config = dict(
    n_layer=15,
    d_model=160,
    n_head=4,
    n_kv_head=4,
    head_dim=32,
    d_mlp=640,
    vocab_size=16384,
    activation='tanh_gelu',
    norm='layernorm',
    norm_place='pre',
    norm_eps=1e-05,
    positions='learned',
    qk_norm=False,
    attn_scale=0.177,
    bias='all',
    tie_embeddings=True,
    parallel_block=False,
    init='normal',
    init_std_qkv=0.0253,
    init_std_o=0.00462,
    init_std_up=0.0253,
    init_std_down=0.00462,
    optimizer='muon_variant',
    lr=0.00647,
    lr_mult_o=0.719,
    beta1=0.95,
    lr_head=0.00441,
    grad_clip=0.5,
    warmup_steps=200,
    schedule='wsd',
    decay_fraction=0.869,
    decay_shape='pow',
    final_lr_fraction=0.0,
    batch_tokens=[8192, 16384],
    seq_len=256,
    doc_mask=True,
    train_tokens=152500000,
    steps=13199,
    dataset='wikipedia_en',
)
MLP neurons of a small language model. Each row is named by its layer, matrix (up: input weights; down: output weights) and neuron, and shows model dimensions 0-159. Each number is 128 + 24 x the weight over its row's rms, rounded and kept within 0 to 255. Numbers have three digits each.
After each neuron's rows, "fires on" lists the tokens most often at its 100 highest values on Wikipedia text that the model never trained on; "fires before" lists the tokens most often just after its 100 highest values on Wikipedia text that the model never trained on. A number after a token or word is its count.

L11.up459:114150114116132133156126175180152113128120143174100154110126078146118125174111130108138135141151097176151140151064054107094150117108117139131139114134118147134136141118168161134131110108139137174131125114096100102135089120131158125098087160090164069121130138137159125136123163094134142141101120132096143127096139122128158141142146123149172080126125137125100161099110113129122107169138151123152147115117142158096135137094142099152125095142122137116093143150105147093144120143078123
L11.down459:143176069120098141128135152136194163132134095136111086127109146140131130136124140114104136134192132122111156139096108147143153088090099105112121113139149143126111101107119138123121130129138145135122112103147161098156123138125143096113141145147118130140086115132150109111125149120150152161191133143087108150121116121130144149123103138132144096135146086154128133137127107176106163117142155127103092191093111125126185144148095150096141119082126139103074151068136094154120112138140149
fires on: "1" 29, "3" 12, "2" 12, ".\n" 11, "(s" 5
fires before: " |" 38, "-" 21, "–" 8, "0" 6, "." 5, ")" 5

L3.up614:124110104166113105124107135131167140168117140119077090106170140132181135138129139134121119084123064114152112150179144121144094107161108166095145132151153102139137122083163099154143143128150125146140137114102140164142148200114131105139106104157099133103113148116135131157102167096128124120107134145095173152083150095133102120115132138132116132152174146136174102165121131133111154166140065127116131110141138127126124135136139105131119114142108103124148088121109123121117088084125104
L3.down614:110132106119103134075116123150136094066113126130146135113151109105128108143123129133130125153096131149169087153135094147147093155135097129123145101140128118112206088111134112100112122136115137121132091121091122134135165102143135124131141141162101114139156093098106092165141148088121135137121108143131167122174155121138130117201108109124116115160154112171136180129133128136154116113113119122110081135114112139112137104116141130122162075128187153153179120124118148152152179120157123
fires on: "\n" 33, ")\n" 22, ".\n" 16, " |\n" 14, " \"" 8
fires before: "-" 70, "|" 6, "|---|---|\n" 4

L7.up499:117105143145117139151108099090090130113125121074111139152137092143118161121136140109130130114135126131139102135135144131099138169125146145130129079128206119109130103110122070145131131148146093149125077134148148148168138178123138115084112099103131101130130096152114114150148170125141113136137139159121159119076163094119136143122084147164143138096100141099137119157153104135128172117123137121127096102176117095145157112123134142136128092168090153146102135119113102080148183150143154
L7.down499:144149126105115114093141142162100159142109110128153068135129141101107100149147151172152184082082117115121089153157099150154101139158122108102131127130114133127117110150144127109086131160115128085179178148075137184133102120095089136148129142116160137144125148157118135155112105146127140185125175123139154158123101101129158119120145140109129098140083128138118109124082132125112108111108100068155137132138166133117115135128104118152106127146162132121107153157123137105088140137135128
fires on: " " 49, " and" 7, " |" 5, " also" 4
fires before: "1" 36, "2" 8, "==\n" 7, " W" 5, "," 4, " life" 4

L10.up62:184120104105136097144151123119118125145155145102094157120124130112129145076158123142110092126118138123107119114097150112132133158149114107105103143141145101149112126165134108132095098098133104110137109057117127106102135138153125128111072176093131135106152157140133108131114114135145155119176092138127146160112163139128123129071140150117157113117104082142160136091161163183101093111137147177096136176151138097134120156105172135141138109152107150108143121149173162135118140154128109
L10.down62:078154144136130128141157130140173110160155122105131113129144151147117132127071082141146167148148134114116115115127115127117126107055138125132137090100148159110103135143131090168152155154131144119150131147124128122128171105123110113093141084120122076124132117172129127141136113137111165049118096127118148152192131090126125136040128118157144144121138095103107126181147131138123162142133130135109134125123100130116141140164110146139141159083143136110125136114128117121144151098103161
fires on: ".\n\n" 72, "s" 7, ".\"\n\n" 5, "\".\n\n" 5, ".\"" 4, "\"." 4
fires before: "==" 34, "In" 9, "The" 8

L8.up439:170123165170150162146125102146093101127140175134162120133143139125149113101111127183111116149102139129132138111107127141146147124131106080105123153123120107139058076096109082139139101154151113175138138128138124090132077126127085109134117122147121154113114144080096142107131109199143132073079103098106111153129144130124150113145125130164113131120166147146129146149095138150127110167155114077150153104132137148107109143123146149138167151144095116142155125161112120129112133122134118
L8.down439:091130105110120123148140118099141152082122099125139117115084142145133136132122112098121101137142140110143108090080136110130120132146117157135135117210139165144131141154102107120111139119182129093135129110136188121162142093113149080126139134188119134100179151156087135108129084119116143175148192126113112118100132088138122106172128113137148151157112081147112086108159141098141104137140135140130120128133141099100126148140162124124148131127135132117132149105127107122164092140187116
fires on: " |\n" 60, "." 9, "in" 4, " in" 4
fires before: "|" 59, " the" 5

L3.up395:099114092116149156114137141105125127174129156128124154115133121136153154111117139134148103106162129114123084162115152136133099087128080102121113144173157116130122124116114114141159147090122106109138150135072137099131139126142142124118150115137146141084176115102154110139113151109189141169101143126106127140120125105077108084116169103116129131095122137144217148148177086161110143139113132126159120104079148115144168109176119139154122132105089120097135128118104095146116138126125125
L3.down395:097106137168143120176089128139112135077124102127109103129123124136126124096126092109139166138118113123111123090146099115153108141128141113104096125131108150121149080139138130161147151144104165140115128135155121149148129104115125101144124129105134161139160141162104121085121127132107122179116107166162142180152135115149170167076109134135121150156138162142104126155125117071112120152126126120129100142142094135085127157094105119137175132152153068112115105125169161072150120089172105
fires on: " |\n" 37, "\n" 20, "|---|---|---|---|---|\n" 6, "|---|---|---|---|\n" 5, " music" 5, "|---|---|\n" 5
fires before: "|" 39, "-" 13, "|---|---|---|---|---|---|\n" 6, "|---|---|---|---|\n" 5, "|---|---|---|---|---|\n" 4

L7.up224:147129143066119079150129065123119147155118079116108159153150134134095099133113160162135135140127154113162129126144121120119138142144128178138157127115195120171134124096159158110094104123106089115160127127105129144122129138128093102112131109111135146086087123163111113160156113121139136113150132140123128056142138132112095115130124142131177116126101139117104132131124130133165143122120134072100101133160138127136098142181107179144130136147126080086138135131174146087140159131117140
L7.down224:157154112173126132123154129160138124188118116172064113112074129173101130127167101128148123127115128123157149127137110146113143132101140098128109094115134120101144137147129117124148155127148131098102138099105102137125104112122126118103088149170134147147153101172089151145089156057163159147125147157127150094093125085144092141176103122135108173089144107108123094129123139136146136149128156153102122102121143119096101134114159126123120130142131105138109123146107095125139157194124108
fires on: "0" 46, " " 25, "2" 8, "8" 5, "," 4, "1" 4
fires before: "1" 42, "0" 24, "2" 13, "9" 7

L5.up263:172155106125140130113088094160082140144139137129141118121135135178108118105196132153147124123119102112148131132143060144122136105135103139081149115146163123159156093148103135126108132149135162148161125133150116126143124178102099132076076162108094133121130083132142120128122159121120122134120122133108150086134128123142137155119134131162120191105081093127112077115132111133127107140102105121123138162149131097099107121083118156148124142151146105117133140074152171102133151152160121
L5.down263:104119091153103156132128117130128140150138089124150114169114130069122112116074146133118083153135148159127110155135122135137135137148131152133067111122186159106135133115142105114142140126113134109105120119107149137099143111150138113155143070078149116114130170140103120129133121160160136117134141150092133156125101135130099146147080126118126140073178127118175155125164127103115168127151122135147135150111157154150135109137082075112120098105155191130133144132078111153168105137137112
fires on: " " 73, " there" 10, "1" 7
fires before: "2" 34, "1" 29, "3" 5

L11.up125:137138098167084156132122114111103176146111161141120137141149089120135143165145111133098116118098165104070169102137130115136111120093122113123130130131166114159083164081116135107135109175121118132104061108098111105148140124083159163082151150086116159104159147170141093145105147143138141121136117137165132101083109113139135119175117168127112171100126142138107154145142113133110107094138106144126124131133132164150162141139119089111098114169132148124135141154114147111145098133135110
L11.down125:158143099105106108124143158142125109088153082080143167103141145113087151156162141123169125080094157171126146138133090141108134143107123123122101122122116121150111162127129139135155137133103137124134125098115106110113076117134139142099136157105123146156125131160163191123137116080156088133136110174119180147104138102127100135083123114132130192165166117093137145136172126125165114115139116118101119154104141121162123126148144090131162102098096094126124118157116138101112141124087140
fires on: "2" 93
fires before: "0" 93

L6.up185:198164138096121152165152130109108155115131192134102102083111104136150155132188108101089126105112132106114125127118151131111157124119135134163117150079126115137145135143140137136106135113099065070130158144156148099134130116117158157122107113121112106132161120134177098146127118161126152116097128113104142093120146142110167120132100089129175123116127126133157104111138129108131126157121172172148124133118148108175154114085144116171102173112079122109119128139109101130106127121119128
L6.down185:117133095195129116115162148145088120142111099121120123113126092138093160132107106142141057098174117134111158148108178185105152119109152125134101122133140131113125147126093136131134163123119120119123155129121091097131137116097146114103112142153120089155152155140126109116077137110155158127127113096128145144147138125118144143112132140149120106135117130117122137121156127141141121112195201175092099125124145150117150151145130129121126176120103158117056140135156079141130081113117126
fires on: "." 55, ".\n\n" 24, ")." 8, ".\"" 4
fires before: " The" 16, "==" 16, " It" 12, " He" 11

L7.up125:120142142160133128110098144093127132149125122137147158144100143152138197090129153086158152143119112163170110134098146126152113096111147103124153178149108094129161061091090128098149118147122118160134104123137117152142165105165118116149156152145151102124135159131121094133131105159096082116118136157119136084103128128152135130125120119113136101139149143135160135090110134146148160153146128110074168108107182185116099130111111141130137118136116126133110126112100129102083139149085091
L7.down125:107148146114109102133124166085092134152139143094136139100128145103166133112097109157115146084132092116171164143134116115151135116121129169113134123108127094119119171140133109157127137141160156094114130164105149130154122162120153154118120137127107162124115100142161138104092094138149102127173142123107175115119111079170118135151175110142118136097103174107131116104110136118109100115098125130105160056116114139132152128140180090136130151126162116117102111136170170125169137091162104
fires on: " |" 32, "0" 17, ":" 10, " " 9, "-" 5
fires before: " " 27, " |" 19, " Swing" 7

L10.up171:139136108117153133154130148148104120141131107125127122150187109088111109130140140170124144127137103112147115137131132129119095107124115136128173091096102150145153096155179114131101191168146171132142085117138148114132153133117148109135150127156096173119155069180149091138120130136117116130112119125136143126091147094138119118143110126159119103159159133071135145118111151110076138094187116153084119103129128156136092089147133150143115107147081132113108104126107085119179122136113132
L10.down171:124154152122137136121125123174129102115115142143129104109115105126137155134164125161136095160142150115140133106116077150100106141152105111088174145121162104146105148147110144138145126173172111095150173133132144138117084120125107138129083108101134081144142154086126087152096128135144112105127126109135083134142095151145146110137102149136129127110068102099153108133090133130150107126115157122149102121124143126060185149126144149150113120159131149123122118158107138159104220129116130
fires on: " " 32, "–" 21, "qu" 9, "2" 5
fires before: "1" 31, "2" 18, "0" 5, "ality" 4

L11.up430:144106139079132147153129081122099109090126158152109127134122119136109123135146154125115119127134131133095082137136158107125108111096155164123149166121157118146136113146087132144139109123166095095166147096172162150123140143089092154112090107108115111082113162167129153134156136132128135152075151128128150097192135114133113135136113144104147110138140171113087146154142095099124149092139156136166090110112129101130097143061142176127130118134135155121114101108139112117164102135176136
L11.down430:101142133116130111132138138144096116154140090146143123092148093151100151096125121129184135128106083109126153124112144157127121082134141148163156133126119127133172098104123074129132155134134167135118120148137125125146093151124151120128077082151102087123149131142113119153128132135130094124144173126104117113096166114112125196156156078142151117156102134087078148113148119094101124131151110150133084129105142186149187129093131133123120117139160145110110090131121144124166112140131173
fires on: " |\n" 59, "\n" 11
fires before: "|" 57, "-" 6

L6.up406:138108151126131106141140140130150115119110141162119135057140163166092148129138124168098143117155112128139116120147167138146107128079135140126157121110113133160192142118118087143105103147110121125143132154151078099113155118051130085102136171144134111139127148129128131168142126154109121156124113136147179085130122145177125191151120124115119141117152078136108144097102119146092089089123075133123132123123116097139109167092154125137121108128094123152124146138129134138087116136151131
L6.down406:109092122148177144114096134128154133162148142111134088099096115115161115125147160193125155113143109094182134146110120130168158113141102121114155123132090147094124089098125136095142171084127138130152142118100152141161101144108127104111149125148087141107139129107137106132136130117168125122120167136140093138084096109124097163109132137134123161156109104119132148153169138099167135148084147082108129105078097101092158149175103161117151131133116129131164140127142128146092149148149131
fires on: "," 63, " •" 7, " /" 6, "0" 5
fires before: " " 64, "1" 4

L7.up253:091125161154140094128111120117154132098115161138102160144128098154080126099148119132147152125108090109130111053127116106068130123118100111124133101102171142121143136105124134093141097170111111131140121106110133151178173176117145129093150117116118151101120129189109134130160113157126184150127134106102146123125143152135128156122134118131140088112133114133133178155164135176143096110149094093153126163149137096130090108131145149091115098119137114161115138110139168159148120115108134
L7.down253:112162107120164106119090148151135104196123127139122099133129130131082153120112147137135108127121104160096142137145090143109119122172101134077134122116127082114133119147116102158108109101117117119096144168142127129082145158161131169118133165090089166154117132137109162144144131131119107086130141122156145102129126144103117155123140153064094101133139131142124142120144089134146162138122127146135085102178150162125155081160142092177147140110131137154077136104118154170106132146125146
fires on: " " 97
fires before: "1" 22, "3" 18, "2" 18, "4" 11, "7" 8, "6" 7

L11.up207:150143145119084129165137120142110126150132176117159126106113157149116107096110132129142104148140138106168076138136093149136115123109134112138162132133173102090102144104104097127102088130165120132141145108139156140149133086114127177142129132132136149102080140107111113162140146161158120140070140156109131129131145092125105150159071178086117067154122137149109114136112117089124133139113130147178083124109111144151165098160154135100143157143112115131105126124121140109105075160117104
L11.down207:142186132148104102157114117111088101130158148117195147125129125105118154143077143095172128139108128078122106109119133158146105126160137111145149132152170102106126133104133095106127142145105147119164110095110105133144155091109138174140150187116103128119104141138106122140138137176126112098160152136161154107123111150123147096153087151137152071123129089123095096122150104131108111143121163155135117163106087117185141126111131130138108127146158120120141116150098154112161084140116113
fires on: " |\n" 86, " World" 5
fires before: "|" 85